Weights of a small transformer language model.
Size: 10 layers, width 512, 8 heads of 64, MLP 704 SwiGLU, vocabulary 16384, 38.1M parameters.
Architecture: RMSNorm before each block, no biases in attention or MLP, untied embeddings.
MLP neurons of a small language model. Each row is named by its layer, matrix (gate and up: input weights) and neuron, and shows model dimensions 32-127. Each number is 500 + 50 x the weight over its row's rms, rounded and kept within 0 to 999. Numbers have three digits each. A neuron's up and down rows have the sign that makes its largest values positive.
After each neuron's rows, "fires on" lists the tokens most often at its 100 highest values on Wikipedia text that the model never trained on.

L7.gate422:530444463479462406482482587453473507497423429422514467548509492383426468402494492509492452577509555581560394596554496503460454511549487347499569536546514475472540475625506572582441504576588495562441489514440488489563450551453458507395579567513501442543530556490536532513503493532505491440
L7.up422:515522555492425426512503535464462525499604522507509478554500397557539427529428501499417406514483528510465462599596545570494430604524540389526535562527434382424504497571546522481429565458476552456522446502569463523433531482496513525522539516541460419481504428493571590527510443513467464485
fires on: ", ", "), "

L2.gate525:434422283472418528453493460571513478405515541553392576412469465433455384487505468517445468501556529497499615571553613533491515400547489547507580479551476617513484488524439359462573499482511488482524473473565476424530527465496478534461570512458450522503581561483551461506489500522532482425
L2.up525:456507527499556445501422533521438505481396532494544379535550515433550410592525503416516572532493571581521516466517442606545522501518406537476477380559501525425454489552429481538491452534531520448522551540487565500414535454518400484588541465519492460417484455554485506610514477498488450582
fires on: "is ", "was ", "ong", "into ", "could "

L5.gate322:495406519503558562553525610516478485573510567468492517503506445467502512582453400430562540536511432476441488483469462505561492462573452452464470330545537483487490559385547497544456500487516562455498498507472525464486519541456528437435429457554452495464418460545441549547464495573434475561
L5.up322:535481528526437445448488590509529474506547500455456548516494507526438492501498437449564541572514414372489565509584457576480519486517488493493525376483445443469485442434490439531522396455512507498475516569404502454547439525438545499576589569555530469435444469373560475528554479499522515478
fires on: "D", "f", "Z", "G", "L", "this "

L5.gate176:515491465488508579476520513383515459479559453524402519526553567586525537502596517482445417470573509489502441534501512554467464534478504519538431601529489573474517486461542476540467518494535443535579502513509489516512438518483458524516519560530500586552512456401584504497499553468596500537
L5.up176:466477504465545496577569525434562422441488468585517435375458527500545496350663610484489403498525507375538398501432523567534560554507552420538550579580484533515541457435435508534543447471573536417466480518531583541491500512433561505563511506544471580532524419464504443508591542597487521545
fires on: "to ", "and ", "- ", "–", "can "

L7.gate256:504516493499488495526597460574545514595522523510412494446593563592513537552482473490499506599522496480547514429517498579530449574541471446404526477478474490349498505598473512517445521588533559535514490475570465482529513495606530543497434497512425473482554454480485477543451495423454443456
L7.up256:499436462484449463459516494494571482529505495500544498410420545457482480492508395488524461498453484487431513487523442523530562486448478455522539546576497505494435425515522508442487571414542505526506565476561560488465514466520554469571551541508409442571494510525485482562506417521502522501
fires on: "'", "’"

L7.gate151:513528533465416481494529598513494455476525495575579506525518443490499443489472518457491472547505483528482385448443500516479475521571590460518432471479438504436397469488551484329572462478481534446399468475462598565512441485493467544539493466479560446453555538511437456590508392521535515544
L7.up151:487511522456505440536538588515440467497550465476448411546479552487477493493476449498501511427534465517494461480516462453499514516545566468534505481532530580456435490557529530496492478478540516450437480507387568502425417498436565451543507547619575485474535505498526402594463475540414591500
fires on: "'", "Y", "worked "

L5.gate97:539496591600524481479550565442422525450566525522470488396427469466473526496414495487482460535506514525461517406472548535459499589499520541482493529570501553390477497438529454471522525493359453434400506415476491518386517523445474538476533503572397480481545572552497422532519552533457365428
L5.up97:463451578441483513479493617508484480339572471468523511420580479501417586525399524470471525635477505509589488533554572508467567533523543498462559383457520497488498555534387614494499515497471473431496463514480524546469502517517487478511530498516446531445527504457472593525522494481530431509
fires on: "Pl", "M", "pl", "b", "ch", "Dr"

L2.gate86:498530491492442510500508362520531485550461442550579504445497537460496475551457488495510361532548562505476551414565542419410458508502483461419428549500534466528428464526501498496557513467659466500526487509503405569450518518450472484512506344498516553474543516471450435424434497485455590506
L2.up86:507423508483460484416499441445541434480473486497473557549453512436392454551580479503534461568538413541449406532428503397405546473518536405529490482528474596566463543418480554569529460493475569455485457529500398528579526467525490447475387462573469555473465533430565499437460582517502541464
fires on: "- ", ": ", "\n", "\n\n", "Government"

L5.gate199:471529475524503436460553597526488511413522554500511461480512493415531518539512493526444557465550580633529559571525381489438569580507578434568539542505515548552493525455660393496505537480545501512494494507529413487542550484506461434548522459474505521421521465547450539517410492543459529580
L5.up199:425532452449533537537536513538438454409464537513395469486493450463529490491558492535420495513451478592532505566517524567499541458432516444489529449531399553568522450527586514456569352395510431580614529473493479481486459440495467457484476473610441450483462474473467557471541514509452512537
fires on: "to ", "–", "from ", "| ", ": ", "-"

L7.gate418:502408468515481571448497474495480485467483498448541498363562478463542419498557597405462517522539539506460571536429457503535550504498475457472539436521556465436554530453492464509566472445482489462435447575531505473538541498385548564550519469444449421502482494519474518581466516454612522529
L7.up418:543458433487513459434385508517509517563536392408441588431498455506581559525547601491550430438515505474543407416423507509530460551552476543421546487455502493487478454441510455603546570454513383515596483466412546500477484465504533550552532410552583443496451486573535585578533501481510518482
fires on: "H", "W", "w", "N", "n"

L7.gate67:486492445458430487435476645503544463466378489578473468439474556546457572526524427556480490455495530490471495471505500424494484472474542457523490389480505597546533473441509439634509469451471667510477489503559480517478507517550411430456553573410489521413457517487487475649425516479536497496
L7.up67:479512520515469508495552436586612499496519528519474494556507462465476439422510480616552452459499511591458519469486610520432578501441441474475527518493427553456594450481438367513410506542463646496451416461511529530516525501534475511440521554508430406443479499504491584558479500492517530491
fires on: "to ", "-", "| ", "on ", "at "

L2.gate573:456483477516512527438472505457544442488474641558581574468450552512596546611408441503498479493553521502502597421527528480563427576509484399537472521436470502467475464529414568497483488522592463487516591477423566563493518457624540478486510551448442484501484485543500553569616493528506515574
L2.up573:461494546423474576489476435437485474530579459533467488548598512511556487515496478472531589534460515401494520437453518631474468470508483455526507497504534481576524502525480413483506487551529477526456487552412546463526435481441503456532493523526499512475468535509412528459597464472467451495
fires on: "was ", "were ", "are ", "0", "is "

L2.gate299:561460516483525606441509564562522483562526563437486560515577485447477508541519651460503394539511512452605482525589547492492495423459465534464455466572517545497477553388492554431482432505570499468410466430498506503530489477446428538517407493588534591486565527519552508382439514502469535543
L2.up299:595488488413480579447572583625468501558422580518505546535509645446370540539544568455514478576512520403564487507444615450438549487522532448540480462549502562575520602421494535536475430558532504507482415456456477568528481427545545485561506506421517566522556460482528528427549488498491578518
fires on: ": ", "- ", "5", "7", "0", "• "

L2.gate466:436523433470547532525580551512459503501434486461505460463566450500511497545584448511478611518529452558430461463492490546531549486450505476397471485486485562450516510410490503462521480471476488539526461535448522584456482499534497526524437481540476500430446438520523560514468540476492540587
L2.up466:466451452450510499520517489497501466454499478528531500481505485493494436531588472541512452506551443462535496418584523558497601440495438487512485532516542560520487526392569668469521527423502501555453435516503508528549450467546510510487506513596494487386547507558532509602470583438502432509
fires on: ".", ").", "\".", "). ", "\n"

L2.gate143:504491456445498429435505523492485467578577517407426511431542459475556450508374503486524509493533608354469554569429496535543514544601412455529566592555525510470514458483487570462437482527414497456522474461469541393460491512575583539537522564512411437522508526401414578502403491500536562408
L2.up143:616499459476426491431417488434537567553476469453459473468489482470548528592419495486451561557397527460493488510520548513585549576491467484445520496563515476501454484498423516584487480485435526505535535558496568497433538550307604571511525511550446501483561549493547473594441601502504576419
fires on: ", ", "–", "//", "(", "/ "

L7.gate54:513508533443571561425484502549553417543598499484517562440549529398483476464468420506412511536484479399511367484530540499469446474510480500554419396482454513511533542531494509472525557466472574389422502498477579597488547541503523566401605380469497485408525508438527560524616476611490508530
L7.up54:441533447489518504495505426554517572533514476527414518411473566487500471437480461437531526498513487437542500536441504536589428505447521484568579524509427598491536460495506421477454492507571519517532537471516526529572487453566473499554523519557498506411466524482575448475449577420559467490
fires on: ", ", "/ ", "/", "), ", "; "

L2.gate638:551505439497399415472425556496476560540581542475402500419469558479511537540473453549502556527533498491517526524511554493576515528501483535472580492522559510583537508483592468499473495477346485479505559440532543507490436599487509546442552536590414532426519485509570691531442477530535538530
L2.up638:492510441447364446485476496504523585541468528527499515472480466370497478531474497440463496534597519585492534477524465575547493498531448466446587544513481459592487492443578509459490562511561457524490573529485591495495487426535447542522500504554392581417504545464619534474428527513503494488
fires on: ", ", "), "

L5.gate268:512536365510561598499576578541480543536450479440451537475452490548519424483491582428488611506495470531507455481431492527611505495570478559447487416463464583494423505545541465528448413493417421479505594466555579553523486532470555470501570507471523548388483553446557505529477481576523560507
L5.up268:611484433522560507497456565522592486536505467396498565544478465545516498460489525561540513520432505474506537451493457591562615489487454528559427454412458562506517432560444413459501510530474418575417547549474393498538491521544527431593477520532530522491462588483511422411605532466500488491
fires on: "is ", "was ", "their ", "the "

L7.gate652:417519363492585445527573527471551498450570498523456453544571447501529541581563556469503580520488483502504521469440513578458561482405524599464489447442509470452501491582559574554541522541520486608514514482471440526519525486511530470610475438501492506411488520516485408500523545520511473507
L7.up652:520459456461476485508526491497457449512411424488444627461454451559498526528467444508435507521456559479478562521390520583552513546510434580496414499492475442440475539553555460609499498522492485499577505548518486543502475504475550517557552387493459539471493536553510502508521434487527403469
fires on: ":", "4", "$", "3", "200", "2"

L2.gate21:491521486427490483484497439644442561443464446511512629414505446530544529555461456553536501484518586464407443469524528467546474535490451417460519597507483551536580597489529496472490546504481428450458514543529456506493472593532449483433544537522553436451507447475515487547603465552531523517
L2.up21:525506542450493561472566427467377547434403516477546471527506521530499430498506487508534516508489456483548470535407511441452484544458489538431506509539582500454482519588509572543400493525483444503471530468459518480427482543384430507527530506476541405470611418637499604490445484479400514552
fires on: ", ", "s ", "-", "company "

L2.gate351:518461510597487550543460468607482575556552587527555488443534450555452539478423467512595554556500532509496561512443435427471516523546469422436598559395548487545490509546408419412544567472447518534434400529439569518475490524446470427467515598463492559507587537506498536462511517587479450507
L2.up351:547561475496446456524412537528469459464448468551532433556560443510483504498466451422619524499501555583465520432506377605474464507574564511458496549467578536522525447556493513450471482489395530440554520538493493520538482475508499483471425551434414442514521501508481469539478524473442536552
fires on: "B", "ib", "Rec"

L2.gate358:426494477552530484596476515503431489441600469518611521469437554562520403483486462522561485433527489524406458447567434511518538572435456506566595510553521505500540478462496589390573457544501524500465485525468525539486443536589487457452417520571464550475513501467405507466517503431469493500
L2.up358:457508577556524424498452540524539513598470537479562513471528559508476529571572476549426469467496413527384518545492575558450499476483468562520533529570526510531452476472507546506491459500442516453551520508502529525460544503590406435451435432533535517558489545497526505445560520513491473482
fires on: "\n\n", ". ", "\n", "ow", "it "

L2.gate380:441464579470444464500525534526468421455492593537527418561475415451486469514420565476429409452551433480582527487450550448442373482550584459567560549379530557477473508489491489507547495514446381537558524513476496502437502543532564583547531460561510531488471576496372454470341472459513446521
L2.up380:475503498562473577545473476558522463489596526551475517455458542516569472492500514426528585504496535398479476548514551467513510599480539448504519490510519435459426562511478470599526427488599473500412575434484485488458457512537472524498463416554474456486561595455478551532495379491476591434
fires on: "2 ", "2"

L2.gate337:397375513456432577532461518435481451442512461585564489476567581543450434483486542510558534356539510513461522499491437504501576530504517550583521608521570469488489448511455413512531465483463505531529492464515525448385483511546489473430460496454466512485529583565420583475483523558488462626
L2.up337:512440407574459533466436450525401558453577523514465435425573532542438542440476496509454560518466509461490514447451510524544457542542595545412462433501533475476419526506499547557479400418391426577479646557464559467494592530446418507479455460520504520518507451429481524480457585490404472465
fires on: "\n", "/ ", "\n\n", ": ", "/"

L5.gate210:426384576542556456579465535481501405462484361448568582548521567466543428554492493523555504483507447420534541553528481472487457473490449513462388566588532467504435473434508512519538552538540496492460537519479555487540461466518446499555477547441503486423527419499584521531382543530641501477
L5.up210:460442546463570502494521595494596420528482491483565550440496553423626521447441412586493450528568469462516620484562468459539445554566425509516465442572396546487500500511486459527451562505568484521452469498444496435538432484504504470519439524446547499510472481474584551523525487517567463449
fires on: "is ", "was ", ", ", "\n", "\n  "

L2.gate520:423433597528431533579473537597536445519561502435438473450542520547570520573466506506540389498428457480536553487579520506605585457416508483460515435500456398410526393543549485506428557473605400396495586532497525498498480498466602473539460476494519355481410500428452637563537589421491515536
L2.up520:469464484544456555452468564442403564534511502420449566473459483536500540482608512591508410496506429379491492516534532483543495567511473534541491487497567537509566466499467491446613514509596506479555417592525478572531505547422492458453438491439533486405505449505426494542516578424509542580
fires on: "L ", "'", "s ", "T ", "AF ", "S "

L7.gate455:506432536461434461583628455544602574539570529499408469458431581520487544444494446506465517462518529461547427447484649547504455524483505498511449438531510522519496497432567365547588531443465462538496437518565551448529524533506448517508462455459516540437501557505508494542472592615460530507
L7.up455:538500440469591483440495539535392482489473535342444506505495548574486490499546416463482573487476390493489518472561535500541536450461567480448494484436444467521453447505473435486468432476569495474484490533591555473463474438580531528477470436476510553631439506442472524537395403543585451552
fires on: "| ", "(", "with ", ", "

L2.gate687:494499588415573464582398538536425597491533441556529561489446470507564404561486450467472576561524506551448510553508486551463517453486495509569524472496532530475470569608685484549448479545525483485417561418503531525491463511493450377476498578568399490477504488530525502481458506546476556431
L2.up687:452481539479482465532450485540489529480503503508537537450415524550500426532389458519540587516507510530480520526508553597469447417506509450411490543383556561479519519634512499516417503593545418476433444503455510563525487498513578402503501571477412491439475510523521515428489540563441508470
fires on: "-", "two ", "four ", "three ", "of ", "five "

L2.gate60:512526400489431495502482494403540534578486555557372562517368462407482570516555415463459541427513512476393466578466559509542558524424569417564439462520545586462431520418518439414555462446564569467422486564548583472555561540529417478466510465436504532372667468404419446470452540453445531443
L2.up60:471518437529375526468406471548528485526486536499472487445516456508524494480556515561496563482466438522495573466513628477520535460487525570475412460490516481457568493483530404534496544459565471439469529446525521457508498509560444515499422484555533559449627519461459491425457565554504417520
fires on: "| ", ": "

L2.gate144:409501517487507489497493539476456442413551509490559614516464502482643562557519437534481571599466507509522571437608467469554506516508571573518487455622488498486547521615416547482478556473526532521500514539496475478533547534501454556480487511453539525406553473592475487573497529558433515404
L2.up144:426446451546480570560539560593432572456492487474502550565488555461530562550575465544484528579549390566466522437567371511533494499537477559496565420528460474527506525533415538462452548431474434467478495488501509459498490522485470504377557535538520588497512453517607430599555483547421494417
fires on: "re", "is ", "are ", "were ", "was "

L2.gate561:548493525462424492448495410560542531576411482494502502556362499446525446363486559548397560524455483493530548512513460452337430502413566498469465607488502540497478420571433453532396509484439486656466474521476472461498506468522536435564507525548434515537617446567554467522462588482492574522
L2.up561:499541400469362539501469402588530547529419480395574483549385524490402521505503540504395568463446493521559400510479414557411471478437518524504568600489461503465635498472452490448544567587483443563444521662453491520534506400494571525514485438455509404498479420524554488510523567589468526424
fires on: ": ", "by", "\n\n", "Country", "by ", "time"

L2.gate7:456468472524474446564447499528426516559603529518410461484489481421466441507434510439561529555499474519477537501515634486469377551471507477579497483538522563380478512558495549533583477483490452509482464497478601548554540478455451499469499509558493492461539481450510520540519510545440568492
L2.up7:487458517484502461456500543506406521558670530438472528458499472478471457461485501455510525519505336503484518531435513501528431527502513403451503535600408523523488603489513527525575522487486510455444435414482423445524533570529453515518518457582409470526528488527554514623517474561398527458
fires on: "to ", ", ", ") ", "(−", "or "

L2.gate347:429465452515484527491538527510504380466577419526538563491488551422477539512467442520503495520518496510475514495495518419405483581536505490566447422493482446459502532523551553498496492497508481485472505465569505467432485592469462474490522469537495521392442564467446505546513483544552598546
L2.up347:502529474531426540471505435403532488502464449485434538403522538531521552484477459544489498477440580481558562503533443481410472516502532595456443416502445445504508424468575520510615452404545376470617578472512536493394507512541440441531469505477498472492505501522512466456555499510570519524
fires on: "| ", "-", "first ", "only ", "- "

L7.gate580:491476482515534378481498506407467514543460499558440402499585446382536451553575485452444444477448474517535488506554453534469437454507522493533538436494573459543521543514570494589451480526536500483519538506589424462457462508448502445471511626476545504508548483457414526513468449515576570462
L7.up580:485433630560487457458448497471541611465456591476416531554486481548437518488461468483433553551542440461480455514547570447514470522508460508487517474461487518501526528532499480447451463648518488468576511526514490452521440504498517476588510488538409462507523425439523594480425548621544410547
fires on: "-", "f", "'"

L7.gate144:414502501428503439481496562433498536507472443516528499490602430474395528513568549467508517419536553405616518494470423507538432497514498468472579486477519524467509551631426546503504525522470452487473562474579494513432526528498455468496429479496387476423572467550522610545445486497486537459
L7.up144:420523593502528447560450511428443569439443555509573447569474491506433397560437436553457343575452449529472538545504485484479440577436441539516492477472461502521579537514409513479479574474431530534546517580500437571527503519553468464513478470428470486431499497416479501474599563606469475472
fires on: ",", "-", ": "

L5.gate564:507499555547465493418458482441407470541531548586467462367556420507556458585491464488550570479525564436445520538448511484504502500500533497585564455577600560510617469450528461466544577592524544545433443479485442585432499499480472505474491437484429509488500512403426523477554426516622487540
L5.up564:486492391488504490485467566488406539491540558493618452478463516571480441493481466450446498522520464510472569383476486503503519541536508549597416570588432617444429477469497526517543545534509461541403559567588468543620496530540513491546464487480544490534469539544615497579447523526578420462
fires on: "\n\n", ". ", "\n"

L2.gate555:544524482508477550483441637490536462476514551511462516496475452420475581529494547498471651446503598545415441527481497479519513434483521483531498540525461436479526475501494456398517538469435515484553395420581572376530508504497486452486502423492535525528533506511485455446448603486479539470
L2.up555:473526497461496601481573484505435444541512493639525475508594474523460487476552517486480473430479461387574495509521611491417504499470536482575528443462464564517469537532502509469562519493407497485533501478536532487578490544471522476524451440487496517481492417487480495521452469522513522567
fires on: "- ", ". ", ": "

L5.gate270:437483479557544444465435550602455528463549567488490543543459495532446476465410515583434558351526520560469600522484482512526472571536502459433467525470586557489526489514562538488472532435449455498446523438479554510573574416484470467489540553470500548557488492395478472562573429538446490428
L5.up270:656542477515477612549494582539472494484626491518499502569498569543545524504532425491473546495472554411512524465525510564536433549459498444499473583575485544545533471502371416499464496511505428552431570596508497455506442474523556473531560520504516536514472452492568450367464573459500547446
fires on: "was ", "is ", "originally ", "be ", "took ", "been "

L2.gate644:412513421509519446483499532442480516574471435588555584552561465468501485472534532540569547532431485515467535552648480437486548533476509494438558563514518597497535583494511540492641442522537429551516495450543555529497427621578420480395594622502494540415564553496550490513617484533581504424
L2.up644:546473423410533500473496488544550500421560493541541573541477523492476547522475536531490481477500495499557405558487493478499539508521483465576521577516516535538536488498537582466571441474453447480477515498542457464467527628467469576444524475518527501401473524476477456508440552513459475495
fires on: "s "

L5.gate169:496489470429487521389503531464586517492406464541600446562515407503417487542444499493497588546556520383449489480467524487453617420477629449513547465536519588527495626513458472431612462541506472539506523464580497525474493599525498451520521326573544492494514453541514573523499431439491500557
L5.up169:543506523443564454538524456448489482436496572586564465493530476494486356526435509510492547554445551444541458421538597589492502510492555543661450461581483561436511400531548646559519493544540553569552492500520554519493406485517470591481475449468448478466544436642516534479461536491492477559
fires on: "\n", "\n\n", "= "

L2.gate515:436464517519483495449494479523324449437555374506489562518535471468554377449460470456445502467584565611516548461546477408507520478593464463492551503544534485516481465623527533426502535453578448439412425423456530515498420546488507518532570470554550513453508542513577464478589418500371539489
L2.up515:440529521444476459452512537500372407456542402511487510544546484477424332467520442496443610418554562471594605438539561452478508521618507540482595459496557524379459488470527559388484416493462526509444418489447532452541446499495509475487568519516504510470464455534605565522633470481366503558
fires on: "is ", ", ", "are "

L7.gate683:546455390499531571514440585490556466492494531445494510501501432555503425504518456490565503502566513457532468627511467552562423557542482506581522487458591511414549452555470553521604558512558438408550465466512474548559513460485561448457536554488526475482479460491483489600490440557371495443
L7.up683:600498412465525470458564447438464459402524532495566483505518538477507498373475527512489493447515489490452524517512500453473444483477516554513508459521502526473569453541520508623487523411514568468533467392526502572533427547488521467521558527468436530492443492508570410459393486517468436544
fires on: "it ", "was ", "It ", "had "

L7.gate425:486463543484477422449425610561407597508525522452463435463448507546522495452381431538513496551516565513511529473471442521516497541546492445522509474556564520476519544439501490445455568540508583397615530568506492453562469438420542492468504516545505486554490425409540419506382415456510570476
L7.up425:512418482462517527471469433505499535521531503466462459503521473509455632501440458515472559564499548600474536519414540573498506566533471458460502472456595583461553494458606431537429498518507549424475461455522545478518497476476529540564475599532463495450537463504530466554533540578466510530
fires on: ", ", "("

L5.gate304:511527428561466590466582536490459438480593448463563540490431443441418494450464487488564519467520515431520406486524583571431545455494486551558502494570437529450502435526402439506527454428588542484506443429571574554488497440505478394519561438484537477433527563586497505536445486599502457519
L5.up304:536460604588535589516489565395490476490499552550495484532525462564408559494388492465500468489455570549526565530439441537457559574526453469500503490488467424554434565594508498455579488450528443466524542500505462482459514349432463423409501393483535558421420604527509512600485528482409455556
fires on: "| ", "-", "it "

L5.gate541:447502482476434530560530528524498435469438427493492565525432452520579477470514523591474449454408543596505459497439480495477436479481603494427491581433372558449480435404436517506539513547514475423483532484580492519557495418472473407466536464516444558591567489484459579464548437514518486564
L5.up541:564575463544490602453581428462494474489554531487499537490498524378481477463509580579520467491421535524496527481476543603355461482525454500541582498564491477528502579489419398335455528502495470550514537492373561480468520487439552545423497460482546473545639579517542441542519470521483509533
fires on: "==", "/ ", "In ", "by", ": "

L5.gate520:390567516500542462459568501488601432490428504439530556485512576560575461457467509449556476492492458469443467512516523514533442553532464449496577568525446562512488543616543510518470537467582468430471511515474447525480519520431583448447484501487488565506483509550488563494457472460580530520
L5.up520:377523513410490509442511426593501530524391420526562562382523428419510494438416436545553360556553400543595427443491521469546532471524472513457495487462498511523509476523446550523549471452506412477518500635450488533482492506516474525469557505514445471538510474611511507522487528475431539551
fires on: ".", "'", "de ", ", ", "‘", "ef"

L5.gate671:492441498500510463483448467468398499537487532440398406542463526575538511565495434403511546524552508507511411417566507522449445429428564504439487496548568597488456433488511458449446433478505567458551645530444445498464508605524546518498472462586449439493488574547527561493472499428454465508
L5.up671:440426555427413509449535505571557457493501488540598468479359516558479518519521449554578442528489452442604494489446460515487544482471574514524425482553575448513530508445438457486528504473499453566481595520413526534403571469487556436558525369493513514539499494458570434550443420507465487435
fires on: ") ", "'", "\" ", "\"", "==="

L5.gate119:471466566600444485500442467587581528477505513486469514467538486559523461505541604471464513482439447476544509505567434372502586558600498457568539537591469539539403428600484454489575510453494476525570484514450571584495532467508581491579553518512454508576547493464525489595549561597502473576
L5.up119:456482537519580509439470510436499478509449505554461455488521498404543608565527488543479417490554418571571503479542488533493577460454455602445553515536603469501519548479510511459640493560490564558575401579502431554459516438489490551479468445441456481525569414480456538483495486444458464478
fires on: "'", "’"

L5.gate269:533499482475468449506552642505464494558486488508438439345513523480476448503457511533449494521537480478539549517498480491533423475524495450482458528473484588500476539504477588435482594365515478468473431541515487490512459531476492504472554512489486535397457473461597537564460436513525528495
L5.up269:501437501477521502434471508525515472432494568537602543490535463544519431579500496449493535463510542517432588540541372417491539505535547504526432457528503443459475464595491449559564508513442550431444464427437440510479548442548508459504506436509438539596524385543554517526479382509505485609
fires on: "it ", "was ", "is ", "It ", "most "

L7.gate513:547460452487442541578545502526488513509535553483556569453489607555498454427461564519515522638432502522475544545418542524468477458483527481576486499550450546432547486387435507398415454446529584549566566456448542506552568518535551478500500461482518405486534588541584474530509518500593493595
L7.up513:480504470499478593515567455457489420471508548478420566470471502496549467375455514497373421437439465475434555487506509477457511553513562524630486451444486453467574436393526546424533434427565438580552498415523553524510470442485554635518566454462472497581471511522559493597497491465611577500
fires on: "0", "4", "| ", "- ", "3", "7"

L5.gate172:531444458489552563453556547520478454492536524495466514465443463506449516438571499463567498513528589519568563474565497550494620493531582463496497510478494496446464465525532473455458502526463575437453513448526546485634445503450532515421433527478545551543446459524495531597451571486585588536
L5.up172:558510418458517553550464465513484438504535493457461540474498468463496513474483505436495528493467540512397485508501500511598466528485533401436389549467600580497564514554492426453490422409539310474536449471529511467493452429533502488559450454553513547452514495480574536490657464502466542504
fires on: "is ", "was ", "are ", "s ", "were "

L2.gate580:495479474515480556449521521459404490500523472618530485458519491421509485531502547517476453454541525498525485536506494384546473441594457477490441456516559560452400488540510500535489435426528379465497568479552556549561491487535458458547572445545524656497533536470512502489452529474446557548
L2.up580:535528474477471532446541552482493496498607463555475484470491454474502550496614507481471364518474452465593453476533498373554535521579456427386417496587473506501445454525527459480500475486547310597546532483543461540597536515512445468507571407501542561497520505465490531558468454504435591548
fires on: "9 ", "| ", "4 ", "Go", "9", "2 "

L7.gate685:485522541574463504542554449477470517474585600499471503515475495477454484565504650559505548553450508449530386552404511527459482575568460551494464418593488525515432585472517527469558439552476428510500559424401473553554414551399572446469490512461539521486569553513486481666495376479497572553
L7.up685:533466550467449535525548475463497582452516493591495463546525474478527549532535531479480492497483468514453478422448484542551448474480460488458480516488500513446420524503614545551519547487553503570515527398439520597520562436532551531438377498512568490493533564561531491610595414456374470527
fires on: "Z", "L", "J", "F", "Y"

L2.gate413:587514449512479515541598454351595502415535499461494439426553523511537520516589552518499590486572471533472528508476626535433451522492548549586438525478496640483380493442540623503499479506452503603531430528574522539534540534459496504491527529505509459554569454567541448561416557528507531528
L2.up413:587535382523512591439626475522500520517535472490467413436560498513544589544567521540538552462513517513502488601464563519504439578530473511524479500550468538447460476496503548426528471537456504474554515532491499538608505527409504479544490530502539455569533454559509483600454585454529527475
fires on: "–", "- "

L7.gate388:379481548590495435471453456425569514496477484539566501457526496544497441477486515484456505587486564471464375543497561566511501514547495431463560473455514465434477485536488572562414500528474556547479549501432565499501500463505564486493468457404450510492489529463500454539504422483483578410
L7.up388:499453515533541487496428448516481540462479443489541515410489481542515380458432519479440485649485575498571439523590497494508436521502491481527539528541487498471446516493509508542459473498498491482513535504523462578405473394476626475536603461486399500524492395551475474562522440578461576361
fires on: "'", "First "

L2.gate274:508410579485490490444432513585520536449413564501454471529497503553517553513458544498394564418572560503492500497452536507495616543533519522457541501468389515498545439432578505621584463488531507493475437584518389492496522533523504446446529439458539486522521388513515599606465501482585509509
L2.up274:430459544479489477494489585496488565546561604532430569501466502455608504504448536554434565471494404519510405487416559403538555538529433508444525574480476503511445426455487574538628469471438561581587470552439423483540414474489523468448380504488534439588545459471454511502524531477558539420
fires on: "'", "s ", "s", "aps"

L5.gate478:537499551450515469399603594570507551401534493469561501492426483551495474495499481502581546499567480509559514520536586521505544466504478411563486453528510533496521589598565503441420547510542460547472458534433495538532474371592421396550595570521483533547484392462534543483458414478433500452
L5.up478:537406486492448481409566387511498514467524504462503488577476502481595483498497517534471498510574574580520529448567501612551453455538560487553515475625449525431461530463471371536412526552489445409466503465413415519525490438571511481563473537557410503547533474488501490554529469508536509462
fires on: "was ", "to ", "is ", "re"